config.toml
positions = "rope"
rope_base = 1110.0
bias = "none"
optimizer = "muon_variant"
train_tokens = 360300000
MLP neurons of a small language model. Each row is named by its layer, matrix (gate and up: input weights) and neuron, and shows model dimensions 32-287. Each number is 128 + 32 x the weight over its row's rms, rounded and kept within 0 to 255. Numbers have three digits each. A neuron's up and down rows have the sign that makes its largest values positive.
After each neuron's rows, "fires in" lists the words (lower case) most often at its 100 highest values on Wikipedia text that the model never trained on. A number after a token or word is its count.

L2.gate244:142090093127129186173074092112100071161131163124106144085098083092107128113105128137096142138136047091168069132133129165173178112159114116180103118146119143121103060201128139087124123124141104140183179166126103087157109114114090089094121143147093098093122111075108142121128108058150120124117129123129124128141064118068177176165078145125132058186106125118101134110113142052175169178125109101163175187106103144104126094101121126103177133098125139112137138089105158120166120124088134115184155117154119121185158106186124151091084147122096109073126153159109170151166088115172156096131108166086104138092125115036144144097100080111088200092128125110147134185068155128089063084110142090107071129140121171108102120105149129087073107145124119088164109135134165147124077195183139
L2.up244:136047118129192144168103134124163172146090129124068098077169096126120096140125160131084131107151114083087117152180092106164148150156131099157139133127163107097071099195154159124105169100144127096148197114127117085117149127136115091152126127169148092106086084098136160120160141042145121136149101137072096118176076025082139110145114136129194105106084115147135091102092128100178175129126153099065174115116113139145125125090093124115128132096113104074152104099059110143155070164095137140136135139142153108174156154112100146151128141198095143110110128169136163168091059152189078101093102163124084096119116135068132213076108084120099188091117121139158155173122126109087096085141131143128075138126125142157058129136104104131123140126101151134153143148115126172165066166155137
fires in: "the" 97

L15.gate234:128104118160108118122091092130133148081150139126152124078135153101121167110109087155130095110094131148112099107132109110081165164143141126119137095139139206078192142148104127062133092166193176149204086113131097116078140171200111106101130181093126112123087152178126152179096119109136165095121134140130132112187111131116114117154170113122108140165112137144082151117091178112155143159067140157177115134113130156190188120129078152120101167145193117155081126172140137136129202118176138114139159140082170113212165191155109104117116139171114107136081144139136055097118092086169131115080111122096076119140168105072071088151134026086158152129153141133169154153099128140128137164149145110160102091080154044165149118113082116111067155080109125139139118170105128129080167125091127
L15.up234:147068144118118157079132130132112206127117130136155163084134148157112133125112111104142110116125092119067168093116185175112135095110138109129114107124167098095119088163116102153091156113102046094129131101157114111154138117206116086179150153120079116093097068082095169158180100166182140075104104087167116097120097104122086078152161128129149123114130068133066159130146125155102124097125157082134143125178112107122081192141107094140115132118171137172123121167162104124151122172126111134124134095113099153158110148117149162131141105152098135096219076118169121178191090120170145137173161203111135088099157153206148103079154171146126120139092152135175122152104149126107123144061142137104135153149091197164146143145127140127142135180099149145099144088093122112087130129090169
fires in: "to" 39, "can" 12, "or" 8, "except" 5

L5.gate290:135076029168164109092095105147120145085121092133112136128118094073143129097087120093161140086146116103096098083106115220112157157102138115116137125149143113156093121142120082133114156130140206129176133131105183099156061095117140104110156131079143092134233098053110106140088141145076129156118131080195135152097123170140146149096140109157101118151103084097110129114119140137121153144102109153147160119126136125141131163159135042110170109157128141111129091139143144123158175126088163069090095082166137162166200194217151129095105097123063150073141126091113164167129113120121131133173193123109113149137086086091106119143095131057094135107125068101138092125180143150170133138076152092076150117114157130064175089100099166131143113126058093077123174075092194155141105144162148
L5.up290:140094137159203125093183155127084160143132131132120117150117137076117092102143118116115155098132145073155078113195075159061176125104197101109140164151194143142132113160114112147134104099142155129157084158088177089158127133092076115121134112143151163148169151091126134177074148109133105168154194134143131137195122149085088120159126156110137091159129078141159117030125133135123106136118159158111143059081093134138091166117151049169157097106131121145093121130107095123179132076085115084109151116123132156148113186128157146119112118097098138174134125106067125111147114132150110109105161092103119119161135151117139074147106117066144117125106146174104144111123124117141144096124179093192111120096111130038105108095062092136097170096056105163091157098087117167165125130172205
fires in: "the" 29, "a" 26, "each" 17, "every" 4

L16.gate157:059193082153142097098103126142105132156100130180132111076130101069136140123158112125124116072128177125146134111102056145106121181173158155188143141136037152131198115142125137143098112198141092117134145128135178120099159130133148129128132103094126164127142115152134127086190145084111092177113069120138157155155146123151175085101127120138061120131112137085130112145123102144120090043094144083126124168142159172149123108112141155104081158145198116114165067091153123152148153156082164129175102045076118140149195112134157136113166131127140102146099087115158128156105124110162136151193152115145144170114128078100112119068083141138125167165142081198162140138065164111172110089113150068106112151061130103138138116118085132101187127155145159115162117107140128145072165183184106
L16.up157:101183084088163158139185144188085122178148105082128155093096078172099114057091157137173155131146105094178148129142100122134165143127130141114147149106114153117107135155110158088139177139126124088148131154072117125201148144103110061157135115136124101121087148105161069124131104159083128148106133154156123197094131126141113126143103111109160038134097134129055164167183099132195102129085083073149087141097080172131105131080161171170141097200077149085120096080105147131091132139128164138179118104154144037121117148139171145158115073119138131100181107133164145175111142131127139080090123164104126122190134138106187127131135098147101144110126091159081089197090137136091134095095117112149136115066155120141126101106108124138125085127128067186092144143107108152115119126111087
fires in: "and" 97

L5.gate675:087186093155142110178140157079140146101109178195146125112146117160075156121118129067136155134174101139079108087115105186062124155156150159065207135174038114135122099126145145165080117143121146137114090162162164144116142171153110124161128130202089115185122113190123175171079122132138111130151172155108100098172130093131150156143103164146095112131110128138168106094167147160112170182104147070147107191169130132082136123127130113172143179105121181161112114153101112170169166196156132128158094110129086123138141083034150100125108138125201155078049076136153120152188139065133140113066096087118163111120109146133159104136113126162166086148169132091131108117126162148107133172121135098130117118106122147081155048125100159118164152160047124147143135105032128152117179150166125
L5.up675:137112086171155169138157177136094150106111165158098117100143113149081109160152084128097155083129106081169100148135175161118099086140103141173157128059121155122154121081106160108120114154152116176141113189171134119049110100147125144143170181190191118202143128150116157096146161187206076126159142155095145104156138128102137167094102087087121158119161095100095176166162154215097147111086127099161085099141106141081122123073132115132123121115100085119141128160123124158151105175083066144171181144125130153144128160086094161149102137144142158163178104109124097131135133142104098177144155122148133146107140142158107099177125189156177091119168165127097104182076119122102081139094125099125112124031089079134168125135190166063172113167123085069056167135165164147095114159127166
fires in: "group" 20, "band" 18, "team" 17, "company" 13, "groups" 8, "bands" 4

L5.gate645:109148134112120102066141144177173153150149224103174146125094120143168143092111130078119145082170148065166116122116163105038092131182077130169156129109114116147130095193113188136037085132101127167103114125135109138063193143117101147120123156101130091112150157146090119112108132149093142131090117098110122111103114110163142163062158167195120151107108088134185126129158136166151140149139146121177107132087127111116119140200107188131079127178102076137120107104130127157134167137116144151180115149154163160113132093184129171150107149133202077152160102116166113200120137139119092139066133042116202144131170150135122124058127104112086113150206124163112106137192134138128130145127108111094065177137118159155128147107134122071159139097124134151093124044151104147131122163137164
L5.up645:065119095122158130104086090131106182130089144161175200132120176108119137109134147086156103072154072119129151133069107113131132148184136174091110179120105118063105136182176159145114074189164113086150187169182120170140055040067188181113136140156122099125109156103088084139185084185100155151111083070102136116131083150086117100117132161116078088063084113143095138127083193132152128146117106164134142138133142165174140130158106131129146205142106086163172137193154148162084167107117106164127070164103151172125080147143138071164120157133129154164127208125105124148089120160101090162122089109095093139119130115121093149151082124149081103132149128137159096086087115092073146191095120146182119164146130042156095126172143106185155111182105072119134168138101127130135101156128049
fires in: "western" 23, "50" 9, "eastern" 7, "modern" 7, "regular" 6

L4.gate637:142111168205141095168122104136112054095182180098173076127105154149156143100138136160109115122081138152161114181128149099107112083201126110146162114104113128140067168125109138101077143127156186179083147154127091121115102128153117121081143185147134082172124127133132111191132111167110144141174072095075174080080116197104112119119080083092110117166115119116154131107143163123175195123129146109118125159120143158082143131164114116108099103102164142183101138161118176200160108125105130079115163123125133134072140189145143131084102114155188139097096129163145123198092152091142156215166139172119109125138167108169126112106100080123142093117125176182112112099157123134110123187155131145118137115116151048072141106166161141087147157133164105107067101109128170094141104153193089
L4.up637:141088207130157106147095124174143112132141124119136077135110108158121104146138149106150128117155181089165109161076145114137087119145105125131148056134138141151096176123122173199125110134166170114094148170133135138074122134098093160093144190130173072155129136151107105145142119149062173125183101115137137115067112126137101131164125176109087118157079157057171191117125132179154086181095099083099096130136126176096127179167091147166049157122135138125129158113082131137128112214115114078112139093103165176096156114070125153124107065124144123173143127130098125137101181090112106170117069161130114121141131121167137106121074099201108103133141181158098089108106128187113125201156117113120168189084134101139071155161177192053156137061144111114092169113135135113102094151133130
fires in: "team" 22, "side" 20, "band" 11, "restricted" 4, "club" 4

L13.gate566:133105129111168128172125133155121122123115159099140106116110151143161158126111147151155082136138136161129082102119170114142154135104188107148079136103053114185074048112116213107147094134157106104137115148112145113093144146141124116128130074102091108141104110122072133081163115098126140147111147123156135127121148122174166140171152162095166116068092086156098147136128094131134139144086107158145172175130150112153127036085124120115135107119135168127127128158088185077086127103095159081145149169153156073115166125118141164119127140112166102213114096154072171148137091126110122138123140171133106111147095093141144152120085127110120121181124109155180123185095131095092147041228082130130097128094112136161122092090135068110129161100142084117142110167123155149075139172169099
L13.up566:141057116168162101140162163131073155109130123149128082120127121117152115125099101119135112130065168190122125130161106119159115188102120079129134163148123107148165124113113118117064190171100146104080118159057154181161150102123156159125208118156185109141140094106117099168105164133061174120158155113140115147126121131073173076146123075145152127101139142151151206157110166133144151068113121151126103181154097158108166124140153134129146148222144170091159113081170126154136150101148082078096126140116126072197108158187132132119117142131110128149126123080148160143126202110138160151168123103129140133147114144118051109114115111098080148117122165110109169155121111111093133093198076143078117132135166151126175093132080122167106142095125112110067224137123118149128092083132051
fires in: "of" 24, "or" 11, "and" 7, "maternal" 6, "paternal" 5, "indoor" 4

L17.gate272:061136115117175112146163147103122136123107155173154151138115124152201159177152121172165127113115144115171149093207132140150150119136197128104178085126169152137088097129129153159072119141135142160102149133114114107155118201108118083129071128118119083087118157079134120102121170118187126140125113157079116128083140193130102188143108089149149120158138152101150162083136138109163087112144094151149128137113150120100133170119109117086117172124104133190121135119133223200149116126141147106125139138127141130100144125176122164098153115099156187055141146128145121162174105100144169168097123078116148134145162126130158085118113094141100168101108136143103127123121129185167094107169118114107131112116063097133143187127040138078138108180188141119091059100142133195177083156109160
L17.up272:164144094117144096085129125122107095080151120088103130100142164171141142025167144132068134127092130123133094171190114056139148101162160111129137154140108100151143130180114165131086166115101068109184128119085108165142076164124108152085189133070160140126088163154195066077136161130124196183143063138112088134092136145099128158146099141110139118118123074164166114150107134147164159105123156120167134151141157115141082135162141178133089175131123153138107068164082162181071107146107191070156175148083117080118097116145106125110139146144191102142172148126121156084139113116131134124097133093076169162128170109075124103075115176178062166121130095195126111106122087150120152100146108101117159115108194166111144103112143086127102164063097158138138119112155163171131127169121106
fires in: "its" 27, "his" 18, "their" 9, "title" 6, "her" 4, "name" 4

L2.gate80:097131169061136135095140147104087071104084160155130143152141133052168103134075108151137138161177181141173140100168168163063131163165146111223150148155155159120115137100151074126088135092155117105119144159117110168145085106108103111071103133065096076119156116066124135134162099122128123111151142182169091154144100127133157097120193070132126131123126164137124144137113164161128138130163133115143123094135058112134139123129065067122184152105115093116130110104125120110086095105108121132051112099113151134123081173079099131120158135173098119169143061098139098124199206088101134163128131087124116170131127161115117138134075098127125128158093128130108116166139125107105135097128151166093146137163159172129144145214167120129175123141081187150102119220165075118123212145159119
L2.up80:095184091162150167077123156052166152145141135129148150154123135085177139130136127070104170122157149122143064105104170110122100083181061135125156089089139123152138171172127087140115158096145138150096116113105129213139169135086115122164186128102132116118224133167145119080197170141122137140136096114120132163131114106128140142114103113109129148111153136070151121180124178111120135122148173124143122134186106084089161139123152163093141134117139161112175107112139147131138135125213104156122088113177164087192093085101112124068151129041121093121167179095107167123137101139141130147106143104113091126145133131102126147170121161060157127085121086172129110052105144169145141112083131126136170169120150201092086191084199175109151117139090110143131137181067106103137134118149132
fires in: "court" 29, "trial" 9, "meeting" 9, "record" 5, "analysis" 5

L18.gate516:099207112112128111142198071154091138158110109141143128201151141188118129085176128149104092131174123119146118136142093128160189075104138114182116161090154161090148140159108165130081135145087155123122178154107098143079122140138178122119163098111175074123159165085114127112165106182163144211123100166166151180119126126112145109096078127091150078135158132122085145142147160123173142125151032176129077199110154093109127092115189131140155097170095161128130186174145157089100151139204133139166177155125056142117155097181112111085183158125105148140139122117178138135086076098166135147156107156062141123152184168108100135129132087088091107180162109094113128170096079150135184078134119141107102123077177114135103148115072176132126117132138206131106118141112125161082171162139136
L18.up516:146172061114129159039148114161093107121094132103115122144094161138114101102146119143100059121140161120177084111169145143088153182138078101146064162118104192095096102129112160061128161200139152149071136099099132120140120155133113114180145109091183129160105140042159173125126152146166114183121162144142192168135133151166192173119165169170126116093153104120122196177153142149167122104135095155165144149154138167058103113124171131115118112152158153161129158131088121122153098122215100156151154174156113060140098165074171119119190091146098154144102139121138145185112176166124130158136142151105130120101107148096125120098125104102135166120148101152120138121096087122116174071133130142080095086102152186163121144175135132133127123107136144126110147129125167142127118127129140
fires in: "and" 65, "that" 7, "in" 6, "who" 5

L2.gate562:185102134098119138202079164057153092174117114123135213145095136092113099101076090095043177089146111149165086078174115142120094149105133119085141100171145177167187093194125175138163157099126151089091130127132178108172171118215058138151137142181087103125136123108106174129110158132070146146162127108125205124111126130080125135135101151149103129199118137141111172126082121146136136137148116140143179179160091107117140135064155135112100150113103097129154117144077120156136122060096093113133093149150120146119144157140156109098090130115111145138095150161147110092135120105116110128128097124170137102116129147132119098102169108085142129141123115118181151156059158109125166089121193114102145185083150116117154204137122091157104098127116143147192072135108149183177076179184158
L2.up562:118086079147172136153087161133105131144074120131106129133190178081110158121132139205102110122121129095122172098173130118160176187106193122146156161138185120110133154157119117165116122141063168048141130131127169089121113135190141085117079130175102110149122113108154095107155105103106186159173132096078132135152145139153135102164173096097164065135096078180157142092102166112101121085173170114134136169130100129157142169122071140105157094074056154162150104180174086091193131151080057088110130135182103186097137171132126166150124120192132125119125135111122114194148128220143134103133143072091116084140155118093091074109155100079154134100164126169096102114139150168105139135135139125135094180102096160108048121087118148172140105131141124080072194112099180133142079113147130
fires in: "the" 97

L21.gate145:132122107136100144106113174113095132117078077137153103135166070122194151122091135126105174149192110136145110126105106100141136099118137137153125120151146092117164141156090174077090193177089111138138151161100056193109189191110095071079073116146123129122120146125135137187118138113137107191126131123118102134150091138155102106139099156104154169089161145187146101107145195087198118107096101141169137154117136178094064237127110180104104137190147210171136084105063143162147097129169180093173145104170149107152126155138145136156119132096139165114110129179177082093140139080127157161163142113109190116166138099097110136106159107082076125132127180136147162104094091090123103095118172169127056169194054108143110075099088135164123046096136151128133158145111093154148149129143144
L21.up145:112123111135141130166123113112138115121107144144142110133134150196110091118175123063120148068136150168128103097136137153075134136125129095133149042111136066128155122126153122144090149134151144181097142140106108144132085199216118166097115139097184112116043118139098124147185156204176119136157101117153091129111100153120102070119130139144102150106133106145109110204089094137113042132120103132122110114099075133179158141117129137098077174156076133190148138138096089095114081190128144107104155195113128082159074083149059153165164144152142099083108125185087096163158126101187097148112124173144128165141145137137174125157115173097106140130129094134102186132168153203125085187114136133095222129112188091147133125131099090084190162126131157100132063060131161118116133109164141
fires in: "his" 17, "its" 12, "s" 10, "the" 9, "their" 7, "a" 5

L16.gate400:103127116151120084070185114125105136143134170172153138084142131083121073167133150147130115091127137159166152136140133149097103142114121159153135133140119136083189107168132110137110121161143110131163091095152156145155167221133130127171126119159095138160123139039158079114169163144116135171105172130124072083087093154195114115134131147072092142102111099073095145142123162140164074157120161180150115150215163155169112094108154140124124186099144157211181105068136103112155207127117107162139142034131096160100191155159086156138149141113086159183070163124183209161128125177123136081142140157134081161110122089082052141057110166137151126143141118162128145141142128168117112150157092156182114218128183058075105109089145160146176078142134157180182157129140137103129146097137172
L16.up400:121160175124143111090145145133150149208145118154178176048118144083101112165112106139183125101107193166151088131067117141156148135094122114191075157175150093095141163106130143140179168128151142098123135085065157141170105143114151134133117084160098106108109109098092143101107183116124118092144151126129146141112133127137148102111124176087109140150121176074111091116173154140131057156102167108148106178170193106167105108114161123085133198127134168173087084157165123098150182090138111120145216047111080110109137145135134096114176087160090083135110091155132111185125094156174151138150104159103047170151129150043115116167075144091151089090177076167114119157087092164106126107134145142187154166166117144135074138101150098146104146099058110086133139140149134115087139115105153
fires in: "with" 27, "of" 24, "and" 9, "by" 6

L16.gate557:111122091144087085160153064124169118173141019179161157094085106148107140120205134074134155083121135173137083150072030108124151104147136096120136147121128135198155171120150128114117098150168128102196176143047066142079186128072097137106115116102201136130052157148166155161123135137101208107096096131083145133132104119162092171135142118131127130155101100111102191108147177168144186143127028118173105127091160138140158153118111141071151154107147158121130134123136196089152115096140092145172103107181141108093168096083141158116174165140142142110107164095141077098117200143135105109124138207123108093112152086134080077131038055126127138150144169125131127137075153124134153089097101112158111104130115156133137135107126129133173166144140111106105104142142180137139119147144095
L16.up557:147118122182178146136147134153117079102128139158147127062145122133106112131135113124104118096117114103076141123111122138166129131089126136133120171140131122149131094118061114148058081134142152129098183103116114139177118067112122123160129154087121122135073149132171128140144093155138138122112136133106128105090066095081158158101162150150091175104105135123090126162157121117199153121123109119155158166110051081175172124059132153164072144129092050101148124111158153178078144192177128202179177176138134196110093120114091110141164082091098096111121115124123073147106133100162206125177078192132078096091149127103169103128121088072126133155138095141162170161099125121135085164150130095162136085161088089107093118141113125149163119117067160098155159149170167153162116094117131
fires in: "to" 70, "a" 7, "that" 6

L17.gate601:112148159130144112109111122138109173121153084101135094138096109112146177084111096092162083087107149149151082132141068196121171123173112050129122093023117112163200137097103159159148112160073135133131127098130159160123101117201101112156139112126159164123106072102132148154153150143142167068162103111148081121192093096175143179181099157132091159129200104099128154136137117122129159154057087136110158104124116128157169133099143115114157066121154164083142122121173141136161167168127124076186148143115126128150142152072198107102151137085140147162086098175127085130080090098153137144073149150094145132173087115123146144171114136061128180140130208160172152080105162177099172189116104147090139077081102146077076132171093178106108139092180143107121111119157170172154135092085126
L17.up601:163172127093107137137155104106130140127162106135138116079180152151160127135143127137158123117111122117124142140117163091085137158135155079117094156057088184135115124160115095120072057087111096113170130181164143138109133143168067083157169168210197176106137070114080149102097081113158096174137132166105093154095094154115117146145134141147091147113160107136116112190148122188121186140121116132143165148164170187141133117137144112071101087135118135070119097133091135151122139175110139186132167089124132176074130156140086127093145060082202160105145095149082116120103135134117141157119145115105136167168172177148159134093168168159102049109049098156149109108169131156114094155106108137142093131155082150191139136145133124179122102153161120083126119127174142177146160160130116
fires in: "to" 68, "not" 11, "t" 7, "ll" 6

L4.gate718:131109108132164104066121055159134134160166134146124152143076101126143129094109144163122143109136136118082114089134131095124153136166150138143173117163120083106153117112078073116118136078123114154112093138131080079118142098145125084152172180084133138097136156140140146091154173126094159029074153098163086148158151094153119085169169122140141143141108077100149193123133104205103067097168139106088109164102132076073141135105128151110134109160100073113170118095095095031094152141179104177191105144122141090149162115119153111107129040112137164100154143156084186162169134067078128140159176106114155084150148127178158152111146107130088120148134106128161124165127164246094107163129126119149145078083074153090129094167179118122126136104100059180176086106067084136150136075086108
L4.up718:087068152189161114088152129137154153122199144157112146129132174200088209107090121129114147151090183116119086106126097102169128139127169116203106127168134108103199122070107119184109096126094150142126101102167063136096100105050111120137114135158138133094128177155182129088138159148147150133131151086139137133167154060131132154120192099119095153201098073118133247140143145169121137120113163106129139124134090061044098139133076132122119122113140145141123110193083107069082135140105134135175069118158183121098182086075131094071135090119175121111129163152130132123114124094134131191193087065140108128147137106127158125100120094119127165173084045146144127158103174141154133115156117180144211077097119136070136147144123137136119150114104098098102073108114103133122151075082133
fires in: "arts" 13, "throughout" 12, "north" 9, "platinum" 9, "within" 7

L2.gate242:106105066054103040123158067149124172101131217114105147085165152111106138112126122201072126114116094081102089101085107178137154093172088088153154074181141158116085163123100121108129087166117111123144094127121094152170125138105131156169137106119128130135208115082119137129127124150093087173105163119114157076141090173153151080198143118129133141177125110231157109128091183142130108115089168082107112129130109108128133101097180143180130122164103105080134104147088116102107105170052147124139110122144182063169140094144156142099069112143120128094115166155089072101131118156111120116164136150144083116100124131156114103072084096139130055114111106141147152140066137142105150150130110085117133168088122182105110149072204161131144179137186160088149105129180067106117095126134157
L2.up242:143107084069134092154168095141171150112135193154091093096124156110100205064123129212083114124110049081134101086063135129105118110166093123157132095154161158138108158155083138112117177180132110138136125122147110129161193117154098118144125091107142119138229138084126150157125159173114113119123178080123177050183137167148111085176115094127152128155159092192177133140098154150097089075126149104086123084140114115113146115110171150167161174186105099117139108163101112121082133178086138137134108113102165121143130107098161133109109113104135097098132121130124102072124137119100118119191115125092077159110159157144121089069074106101126053126087129188163156082140157168123129163144139091156114180128148189113105124053174110087150193111168134147165125101178112094112125133076162
fires in: "military" 13, "missouri" 11, "louisiana" 9, "army" 9, "south" 9, "georgia" 6

L17.gate180:115154166138115118093179099118127157160147111148150192075049137094116104153151072092131146117118128144130078097074123180134125203085077145240143168139178122106182132159143115163089043105140087167171154126104116118153108112146134142183173152113126187114095087079166163186159159166082207108093181104122143114166124138120187124169147149178145147048183121146113180087139145101187175147167097163176117152106105090142173150074141173080178141118179128105144122194101087110101178177142117125135096124121166128141088072159101084121148102095130125101144117113077093164140113078101195127091106142136108162087143110126139076106133086085152137124137180132174129088164169171177127140125111145154052151177142103127156130163086143098143156157139158098169123105102139126114078185197161
L17.up180:127154110110192173166114197177151175194070148150174140130131093142113128150110114086071128115127081157086146109070133113152152185139100084128111100133155126167112137143135129132125132163183067131158133155113094164072158091163119084124144127155156152085140130171150141111135111113146193115128146132121172155118077125166128180202156107190134127143186052086081144115118176142142203160187168121130132118168114063131137127127132125144031150149101128106120089168151094137150074177110101147109080112118097171172168157123153104137119062095109107109128127148097105124181190144174169103083125125134097144149071115116119124107149139156140122137120137207115141161130177142140125148147125130145138145071098146162140120121104121090168130167185120121119187148173114169094100153162141
fires in: "to" 88

L16.gate122:183123136111090107112169137176144074089124127126133097108129111127124128150087208126193132068128146119136146137126136119149068130167143143134128108201067098170130089183132165086099111080088108132126128123114091147099156125099076130081147158195124115119110110114123112092101109100115112139066075117157094127071117141104127071129132114108126071130132082184167125126083123123164170115144081161149151120128090165165126156124071167088170117131095138180164135193128122146102126062121134138102153152171064095131146169166135150171134081094196054125106107162143144113150127118127106086131105119134126102134107106125209113156112071096151142143082165113179114111162120147123129060109142101138138128166072152138112086140059165172134125146090110076088144187151127142128140106139177
L16.up122:115138143137106147135098156168196113135079147162096087085186132100142140175157090144115121059134152115172074186097125149126121132086152165093195095166235060193143107174177178091108193107109091146156119146111084147135154144106108111083122168161153123134183135112107150155103097121152123129095074105145110155110157140115082093152099194051081082185128112127101143153126093157080101140098131134162115177109132151111132153115136144148183121127173126090191108156103121095130125142140084128161168102110102143122102180166150156120096077121182092107177159159148106186114099112163063107082160102151167106120090118167170112067171141126104156105059137133143119123129160204147121109077116193149112127145122141110120116122093131170207162077092091174132147103122084139112163156141164
fires in: "the" 36, "s" 33, "a" 14, "his" 4

L5.gate39:169201091134143096108202108094178119125121141110158087145152127109078156087145087112085104157122172149075109065156122103138100112109151116101112098092117132198145101152129140091073098161145156172137094157084157066078131141169100148082106138166113115134138151072181097128123155185169161144084145153112151138101163112146182129136184107162082146121084188071097143156146210094121188116148148200097133138093118095125113166191112117106116167097033141106102137081184112129161130126158215114127085095162143161112179128132149134113116122183087132140144089039084106083102127127134141104106134111156113130195121103136036127108127127161103169100169126084160112127130122166081122082144092160132162129152143147152166106103122124086108112169099138113121088174193106145119136095134098
L5.up39:111163041143113134120138112148105119172154133192120141103121156155109213071110102131059140141073134127063133131128074133163077092125102101171150077156078061135082163158109159104141143104133114136171208183090048105124125166116162102120135082131102155151104144127151121119196145128158120154124142105158169130114149097106144169137174102117128113100111207118123164120158192150119121106082171177152101126096144116105129145234075129119178090125113178095138157122130162170108146113104151151077113062150136173086144142090111112096120133117077105090085109144053114121112152162149147086124139118167119096150172156143118148152133077133140193143120205144145092035148101142143158105097072119151124181162076114172179155087110141142118089140129142131111127154156148082131133088136129
fires in: "states" 48, "ii" 6, "iv" 5, "iii" 4

L5.gate474:137098114092082068133145152142125158175078179150076158099094161140122143082117149169113080089128162107101160123118113130119095129115118115146127092129209152099122096132091152157137092139143099146092171163174086109091106135089133097089184110123148053143142138128131084156087112172190064114136147106187128127194108156063112147115149131095076141104155162131192145144155115078095093106079146180128108060082073107186136170154147119130131151141101092100091161110136103081101159121053109170152079151099195048133070124105164138158136058179119147162161091144097155097170163121067164125120132139089139108134224125111136093134105105118086126117128180169135133091171120149100100110084130126148149056132088137132097146091110151192161127105126130215122163124084110159134168153170117
L5.up474:119063094105102058139163143193131112158118152064152125106064157169166145162128140198090114118078144156170104143138128121141123119122112137164125073151165152101112125116080101146148121153144154181143095143137076165118159099128137090124194197141058123142096127079113125131072168156109069117088139088137103156155174156063160096097152094168100151064156174157157143146141118077136141051147164155117124129118113124102098137109101124179133180186123079078096190124106079072123155114180152095111121177089138099091108130079182128148145142195143107105129163175070172128220156080123132177153116178065113109143143170111158096134098122129109163133097146164115150136116136117083127158084090099087151112133119136120173134062167039136174139142099123158131164120133113106133178124177111
fires in: "located" 30, "california" 9, "missouri" 7, "maryland" 6, "georgia" 6, "route" 6

L4.gate716:100165097115093081158126154089165122167156135069142092088184114111060124123173203108159123128138125058147140142079133135117165137131176139092096100190106172086133095135062133163160096168130139143092048143106113142158169123112135101107113135151146098040153120132118079117119073162134171168125095102154107083136137102143146106128147161134136086077075157171111170104128182123155108098108139202135169122182149126126152195145098180169110129172196131143164114158124142108143151032092157134160095132095143140165136042158070120123111138183094077107087119112200100144110090141103129202184123106118161109144172157100186138136087191157144072101151080079091099114109157128103129108141045114133054124150079152148090192083138150126135122152121147157116157098151102101131115136101082
L4.up716:111145153112125139120093135142159157146143160116144132045193137111162155097089131143207146061177129133139094155134096153130157074093071118159120177136136114160093164168131101148121161128172085163062092178168104144114104115120104136088146090165108138176126152081081141131138139118138161149171078098079125129109116148161117105140164114117134119057100147113157094104094151157093095080094084103126103097104189124094133106140106192129094128149087099181150129172133134105202107122171127164116090159150163086081132135098145059166122124123108134119109208144111137076119131144164138138157046109122150108130117165120176157121106156118077163120116085124167143172115120115078220075155086084083133079104086147118161115132095112159075172190055161108098146122143117103151166179148143
fires in: "western" 22, "northern" 9, "eastern" 8, "regional" 6, "60" 6, "cultural" 6

L18.gate720:162148126089098114103139127141140128153183070185133071191125074158123116065070158140158099113094146114089133126096120199136096170203069162129126150139069146140082130141186043137152135139143127133119118185143121119118123154152153132148105145073172143127105062119155183120167142087162091147149117145116115122052124096112129112102095123125125158197104161122145169115180129156193136127093095119147143155127111156134146124128112127105143121112125149149120083148122083164123124139134133096165102177217130140130137130177100185098121081102093145131100139070096085132114145159176130118109122153100066062147107138114152186116108071063132091093134135091169183076153140144131100094097089127113129095098164082108109085147149185140130102129080102045162163127129146137123125122139169
L18.up720:131049125136087135099153113135142064173129135189153122104111091170130150165163166101159119133125170089113126111122158102099108110137153078081159148103167097142100155135214116107076150225047145162091095107185121124149149138131120110146164134144118135140093073081126112167140135127065182109145199105148118149188144114166116114159096102114152065120161111148112148100144173078232160090189154082098141140123151187110092112129130088136135114152185159107092112138136112158108082060117106066104166133108150132155170146142153175120121097112108166136105156124127143174146050141164151119118132162128124140075100135147152112136120055095104106128127125197160180164086162136094090153101123146138160083177130122110128038195163127127122120162154188078091078141097156109150121145102105
fires in: "the" 56, "to" 11, "by" 9, "have" 5, "since" 4

L13.gate317:146132149214156169114158135173135182084098147133136133077146145123124144162128126095143139092110077141146168158126180163144148092100134104122098120144081147137127159100103086135075056122157139191125155084114204141109086125141137096090162114188093139159088124099152111121171134143184126187149105071109179189134124185126162133200161108140147076085066112106110163134104088165172180153122174157152166112143183151103202136132180161142138095131115138100157074122139132163112102240140182116093182106143107170103118142143082153153145127105084092121167169182092096139147146140119143101065147191131126096076187130132103130071146130132178109132078115177136122134092114135165110154084170140179078129106148147135169139130149113160144200138185132095215168228131134162182143160098135
L13.up317:096160170096087148151180152117056208167162061159130162118132126084165144128201119082122119149124109133138122125121126123119082173175101126165106064134126107111096103176127114118127090131128176172121190093088175148187157157159114120121125145127122210121128187147149136109158121130176088132161107091151155114111168124142136143175157094159125082172143149089121151139146185120103108128137172203104142111141140106121173155137136170098090140074121158121102125152140093134162084142113204153097096169123114119111119117170107081160081081111159106104052137074128109136147139094105170085131177122142130102092157108146137138092135096140130098145182127103159130112186095137142156166094123132221157177089131105102142202121129177087161154145179170104198217115117118070157094182126138
fires in: "to" 64, "help" 7, "helped" 5